config.toml
activation = "swiglu"
init = "trunc"
init_std_o = 0.0
MLP neurons of a small language model. Each row is named by its layer, matrix (gate and up: input weights) and neuron, and shows model dimensions 96-159. Each number is 128 + 24 x the weight over its row's rms, rounded and kept within 0 to 255. A neuron's up and down rows have the sign that makes its largest values positive.
After each neuron's rows, "fires in" lists the words (lower case) most often at its 100 highest values on Wikipedia text that the model never trained on.

L5.gate223 [128  92  91 130 120 152 156 142 132  96 101 138 113 156 141  82  93  97 148  95 148 140 137 129 100 103 173 129  88 151 139 141 103 132 123 109 182 146 124 120 185 151 131 115 136 127  84 130 126  88 130 146 115 128 114 134 138 109  87 147 145 182  89 118]
L5.up223 [104 137 145 135 128 145 126 124 180 130 154 128  89 110 130 108  69 103 126  90 111 154  98  88 151 134 130 129 134 106 131 173 133  88  94 120  94 138 128 131 150 167 141 111 123 107 110  83 129 163  91 165 140 172 128 128 154 145 107 133 150 119 112 137]
fires in: "round", "ret", "between", "network"

L3.gate53 [147 187 144 104  84 131 170 129  95 145 113 100 134 139  97  77 148 125 159  93 143 170  88 123 120 153 116 100 109 121 138 145 132 173 124 158  92 140 167 160 111 154 147 155 119 132 117  94 164  94 140 119  61 129 134 112 163 139  85 123  81 154  75 140]
L3.up53 [100 117 137 101  75 109 119 139 107 119 113 199 152 164 134 102 140 154 157 145 106 115 119 146 148 175 142 120 115 131 149 127 115 158 112 126 128 132 151 102 124 126 122 170 130 129 147 119  84  90 143 103  79 160 128 131 165 105  91 123 137 123 127 134]
fires in: "their", "film", "her"

L10.gate299 [106 103 157 122 101 145 140 154 104 143 116 118 133 121 111 131 156 127 127 132 114 118 101 132 133 130 146 179 161 113 157 109 159 102 118 104 141 147 163 121 124 124 176 149  63 111  88 122 117 172 121 101 114 111  73 177 164 120 163 168 142 100 154 143]
L10.up299 [124 136 133 125 102  92 108 106 109  99 166 138  97 156 143 135 133 169  93 129  90 148 148 137 151  91 129 129 156 153 135 114 160 116  93  76 142 144 154  95 127 157 117 116 167 106 126 143 116 146  98 119 164 160 136 145 132 136 127 101 124 143 129 169]
fires in: "where", "when", "june", "known", "july", "while"

L6.gate322 [147 109 120  75  98 122 139 132 109 102 123 169 154 131  94 137 135 119 108  79 136 125 119 147 113  86 155 117 111 124 134  95  84 142 103 161 120 117 100 104 105 130  91 137 123 111  86 121 123  97 128 190 124 109 159 144 150 149 113 125 117  93 159 155]
L6.up322 [153 135  83 110 142 115 137 143 144  78 119 100  67 160 134 138  94  80 152 139 127 117  83 143 114 119 134 139 162 110  91 137 153 149 143 126 143  81 107 100 129 126 104 132  92 126  96 140  73 160 130 145 174 127 153  80 150 131 114 137 124 137 140 116]
fires in: "year", "total", "medal", "athlete", "omega"

L5.gate347 [124 142 105 123 127 117 174 134 115 158  74  83 109  69 101 123 113 123 150 132 133 149 135 109 138 136 128 147 153 151 118 139 145 100 149 136 127  95 137 119  92 136 141 100 148 123 127 136  96 150 136 129 111 165 159 121 134 133 164 106 146 113  99  98]
L5.up347 [102 153 146 131 121  95 189 151  99 127 109 153 121 126 124 143 101 131 133 122 166  94 121 137 152 138 172  87 146  97 139 116 156 134 130  92 144  93 119 147 181 129 124 132 139 140 124 108 116 114 136 112 115 138 123 146  87 110 173 112 159 100 135 118]
fires in: "however", "horse", "different", "how", "hours"

L2.gate108 [160 166 113 145 145 166 175 114 119 135 127 123  93 112 115 145 111 144 110 162 110 122 140 134 110  89  93 149 110 105  77 145 106  93 123 117 124 128 138 118 161  96 101 121 135 142 145 157  94  85 161  92 156 114  96 135 118 134 154 119 129 139 151 144]
L2.up108 [137 146 127 138 175 124 141 103  99  89 123 141  84 115 127 122 128 109 100  96 125 155 176 111 108 103  74 154 116 152 100  93 128 142 154  99  61 141 155 189 166 152 153 116 128 135 123 122 145 113 110 147 147 125 121 143 110 173 169 109 128 104 102 162]
fires in: "july", "august", "june"

L5.gate240 [115 107 142 131 150 123 148 153 141 128 115  97 159 140 159 109 137 158 127  98  93 146 141  90 131 121 133  49 129 160  97 143 168 135 156 123 136  90 163 124 146 141 134 145 134 141 151  99 138 100 123 114 148  69 143 136 153 142 143 113  84 160 149 118]
L5.up240 [123 127 123 110 177 125  93  83  91 145 131  91 156 167 107 150 152 138  94 140 118 119 149 117 134 155 112 177 176 145  83 130 151 123 156 127 144  86 103 124 141 126 108 128  92 120 187 146 116  91 144 122 134 143 139 134  98 181 153 144 111 140  89 114]
fires in: "at", "off"

L3.gate435 [133  83 148 142 122 122 104 104 164 133 142 121 146 133 139 130 110 130  76 128 116 135 200 119 105 124 104 132 121 150 100 129 115 135 143 147 146 146 132 107 137 131 187 181 152 105 150 122  65 116 127 130 120 108 130 127 133 109 137  91 134 108 139 155]
L3.up435 [170 121 152 172 115 137  89 105 144 138 155  98 137 121 135 151  98 126  88 142 165 114 185  86 120 126 129 132 138 124 113 115  98 113 133  95 176 125 124  88 107 126 172 178 138 156 104 138  88 141 136 164 109 112 131 111  88 126 120  97 120 113 106 167]
fires in: "from", "family", "at", "february"

L2.gate405 [110 165 134 131 145  97 146 104 143 162 145 120 138 154  94 144 172 179 147 144 108 134 112 121  95  99 111 108 153 129 126 127 149 126 139 131  92 129 175 188 103 106 146 134 118 139 117  73 146 175 168 130 138 113 130 119 162 156  77 105 114 103 157  88]
L2.up405 [ 68 159 152 112 117 132 136 129  79 135 127 104 106 134 175  88 131 150 127 140 112 173 146  97 112 160 138 134 166 163 134 108 131 147 141  96 105 125 159 145  81 140 130 128  82 139 157 142 112 153 132  94 150 102 106 132 144  86  78 104 129 144 141  76]
fires in: "had", "her", "first", "have"

L4.gate405 [118 148 152 135 118 155 120 110 145 138 181 101 142 104 136 111  82 146 160  90 148 160 138 114 147 145  88 167 144 137  83 152  83 146 148 121 144 118 142 148 101 137 156 134 136 113 167 128 124  95  95 136 136 127  88 177 154 118 139 118 125 129 109 103]
L4.up405 [150  86 161 103  87 105 128 109 125 135 176 128 173 129 172 116 112 124 161 154 123  89 145  83 126 163 119 142 140 109  85 156  91  96 161 115 167 158 158 114  97 136 131 140 112 105 158 123 119  92 120 126 126 135 109 142 164 150 105 128 134 157 169 137]
fires in: "but", "would", "election", "elected", "it", "this"

L3.gate85 [142 146 106 132 123 141  96 112  50 135 162 137 137 121 133 121 132 128  98 133 169  74 132 125 127 152 130 115 137  87 138 105 105 146 178 137  83  80 134 111 143 149 119 166 132 123 118 146 119 109  91 109  94 125 147 121 144 108 113 135 114 140 181 111]
L3.up85 [128 125 159 106 128  98 127  92 131  91 168 173 153 141 168 131 136 139 112 154 102 114 116 146 105 150  96  60 154  92 105 130 173 113 136 154 128 144 163  97 109 133 166 149 120 137 124 119 172  77  96  95 117 116 146 125 135 119  82 164 145 164  91 115]
fires in: "film", "information", "reform", "from", "platform"

L3.gate264 [142 108 147 117 106 102 169 103  98  79  52 147 142 127 117 134 153 155  95 155 123 145 138  91 137 153 108 111 132  91 139 106 150 121 120 136 102 146 157 152 102 101 145 103 127 138 110 136 153 150 106 171 123 132 170  97 101 193 141 104 133  99 106 119]
L3.up264 [125 124 168 119  98  95 157 133 157 123  86  99 164 156 116 128 153 140 154 127  95 148 121 102 133 100 109 116  99 106 136 109 148 113 139 132 113 133 122 147  96 146 130 108 143  99 137 144 112 120 120 158 106 143 176 119 149 156 150 112 110 120  93 134]
fires in: "one", "an", "analysis", "off"

L2.gate381 [155 133 143 162  77 120 125 106 144 122 127 132 151 117 144 126 113 126 145 136 149  65 147 121 103 145 131 117 156 126 131 147  97  77  94  88 166 145 159 133  80 123 159 180 110 126 142 125  70 123 142 120 171 111 108 144 126  95 133 117 127 115 149 112]
L2.up381 [173 116 155 156 132 129 115 128 157 143 136 109 147 129 125 104 133 111 112 112 125  99 161 121 151 140 147 105 117 104 113 147 150  64 148 131 185 122 135 156 135 135 160 118 154 130 112 135  96 150 101 153 172 102 130 202  94 124 119  93 100 146 154  83]
fires in: "from", "reserves"

L10.gate304 [129  92 147  89 111 125 145 126 141 151 120  97 147 144 131 116 184 119 154 124 156 171 100 125 114 128 170 118 175  89 135 153  85 139 122 138 158 145 166 149 125 133 114 170 147  99  94 100 138 107 175 112 138  99 148 114 144 155 139 128 135 102 134 128]
L10.up304 [128 157 146 136 133  92 100 138 112 124 157 159 186 122 143 100 155 133 133 170  54 129 185 138 116 100 125 131 119 137 108 120  81 132 119 163 146 135 127 158 116 136 128 128 134 101 124 144 111 102  92  79 106 177 105 143 133 128 107 115 166 105 112  98]
fires in: "it", "described", "meet"

L11.gate172 [122 122 123 132 122 126 110 117  89 126  88 141  99 108 131 134 126 131 166 146  96 133 119 138 142 180 153 159 138 118 103 110  94 101 146 113 140 134 155 130 105 150 119 142 140 141 126 126 188  97 101 118 104 124 138 145 115 132 130 133 121 149 107 169]
L11.up172 [ 87 116 120 151 154 133 139 129 123 124  69 132 121 131 113 136  93 118 110 164 131 141  48  64 126 126  92 165 109 125 147 111  95 136 160 141 127 103 120 154 138 140 134 130 159  93 163 137 161 112 108 120 148 130 134 133 123 124 119 107 135  97 122 148]
fires in: "an", "another"

L6.gate124 [126 126 150 105 160 156 172 107 120 127 129 131 154 170  79 143 115 121 165 115  83 109 135 139 118 138 114 100 153 125  98 137 173 125 148 160 158  94 111 141 119 110  96 132 163 129 144 134 151 157 133 153 141 125 205 152 163 169 146 179 111 107  98 138]
L6.up124 [111 116 111  81 103 165 161 146 122 131 112 144 110 133 139 157 102 136 161 110 108 119 106 123 147  92 104 124 148 132 111 132 179  87 116 119 114 151 148 105  95 119 120 105 148 157 150 134 133 170 123  97 162 116 139 130 111 137 108 129 150 106 132 142]
fires in: "medal", "member", "near", "members", "year", "membrane"

L5.gate69 [126 129 111  82 155 175 100 142 153 111 116 162 118  89 105 144  87 152 101 126  93  94 132 176 143 120 126 121 156 120 147 178 117 138 158 107 104  75  96 103 161  84 100 134 145 110 114 155 146 134 122 166 131 116 160 143 122 131 104 100 117 143 136 119]
L5.up69 [134 140 109 121 142 189 109 108 161 104  74 171 101  97 128 112 129 124 133 147  86 112 137 160 116 110  94  94  91 123 160 105 115 109 145  90 125 114 142 154 159 147 170 129  94 107 129 103 146 137 149 156 129  93 140 124 181 109 113 128 107 118 135 109]
fires in: "second", "december", "secretary", "prime", "hopf"

L3.gate348 [ 96  80 148 127 141 103 112 180 110  90 147 114  77 159 134 108 129 121 142 146 146 142 163 150 135 131 182  69 165 136 161 126 127 108 117 116 127  92 102 104  88 133 137 129 146  89 124 166 109  85 104 111 108  86  75 109 109  95 153 130 179 138  98 164]
L3.up348 [119 133 113 160 117 152 105 112 153 150 115 133 116 126  80 123 111 126 123 126 132 152 145  87 128 106 119 155 103 132 123 135 145 118 121 126 128 133 141 155 150 150 150 153 144 118 113 125 155 152 167 160 141 143  97 100 116 124 128 155 118 150 125 151]
fires in: "awards", "award", "edward", "awarded", "assembly", "inglefield"

L10.gate168 [126 127 134 137  97 150 109 139 105 135 115 153 159  86 131 114  73 107 139 123 116 171 187 131 134 167 137 159 150 134 107 165 143 106 102 124 139  80 158 100 118 159 148 127 120 103 135 132 127 101 145 110 147 130 165 132 156 137 123 124 128 130 120 113]
L10.up168 [125 103 144 174 130 175 128 121 101 197 134 101 117 181 108 140 124 134 152 100 123 115 130 143  97 164 145 113  99 114 150 108 123 115 119 128 143 139 115 118  76 103 124 129 148 106 146 127 112 124 136 149  72 160 151 134 117 112 136 114 139 111 113 140]
fires in: "be", "being", "began", "rules", "before", "behind"

L2.gate74 [ 90 130 111 156 120 104 141  87 131 106  66 136 105  99 137 126 107  99 137  89 100 110 138 112  85 104 119 139 100 122 122 112 169 135 106 116 116 151 120 133 139  98 114 152 122 149 106 110  95 166 111 122 138 154  86 134 109 125 124  95 135 143 111 144]
L2.up74 [123 118  98  78 132 105 108  98 136  96 128 130 154 114 142 148 156 116 124 122 116 152 118 120 116 118  81 169 166 143 180 115 163  94 116 130  99 118 168 174  87 133 144  77 106 190 124 154 122 126 142 131 164 124 141 138 110 129  95 108 159 131 104 132]
fires in: "former", "june", "summer", "america", "commercial"

L5.gate379 [156 124 171 113 143 145 109 156 137 115 154  97 140 157 124 122 126 133 120  81 120 172 117 155 133  85 115 118 121 129 103 147 131 127 136 157 126 140 164 172 117 129  94 136 147 137 146 116 132 135 133 150 125 150 147 163 141 111 166  87 105 113 135 108]
L5.up379 [100 105 145 126 126  94  95 171 145 156 122 165 121 186 134 105 129 138 125 111 103 159 156 101 137 121 147 111 115 128 144 159 154  96 117 124 145 116 126  94  81 128 142 188 149 116 132 149 151 137 136 120 115 202 123 128 122 110 143 136 162 143 112 153]
fires in: "city", "maryland", "american", "mary", "valley", "emanuel"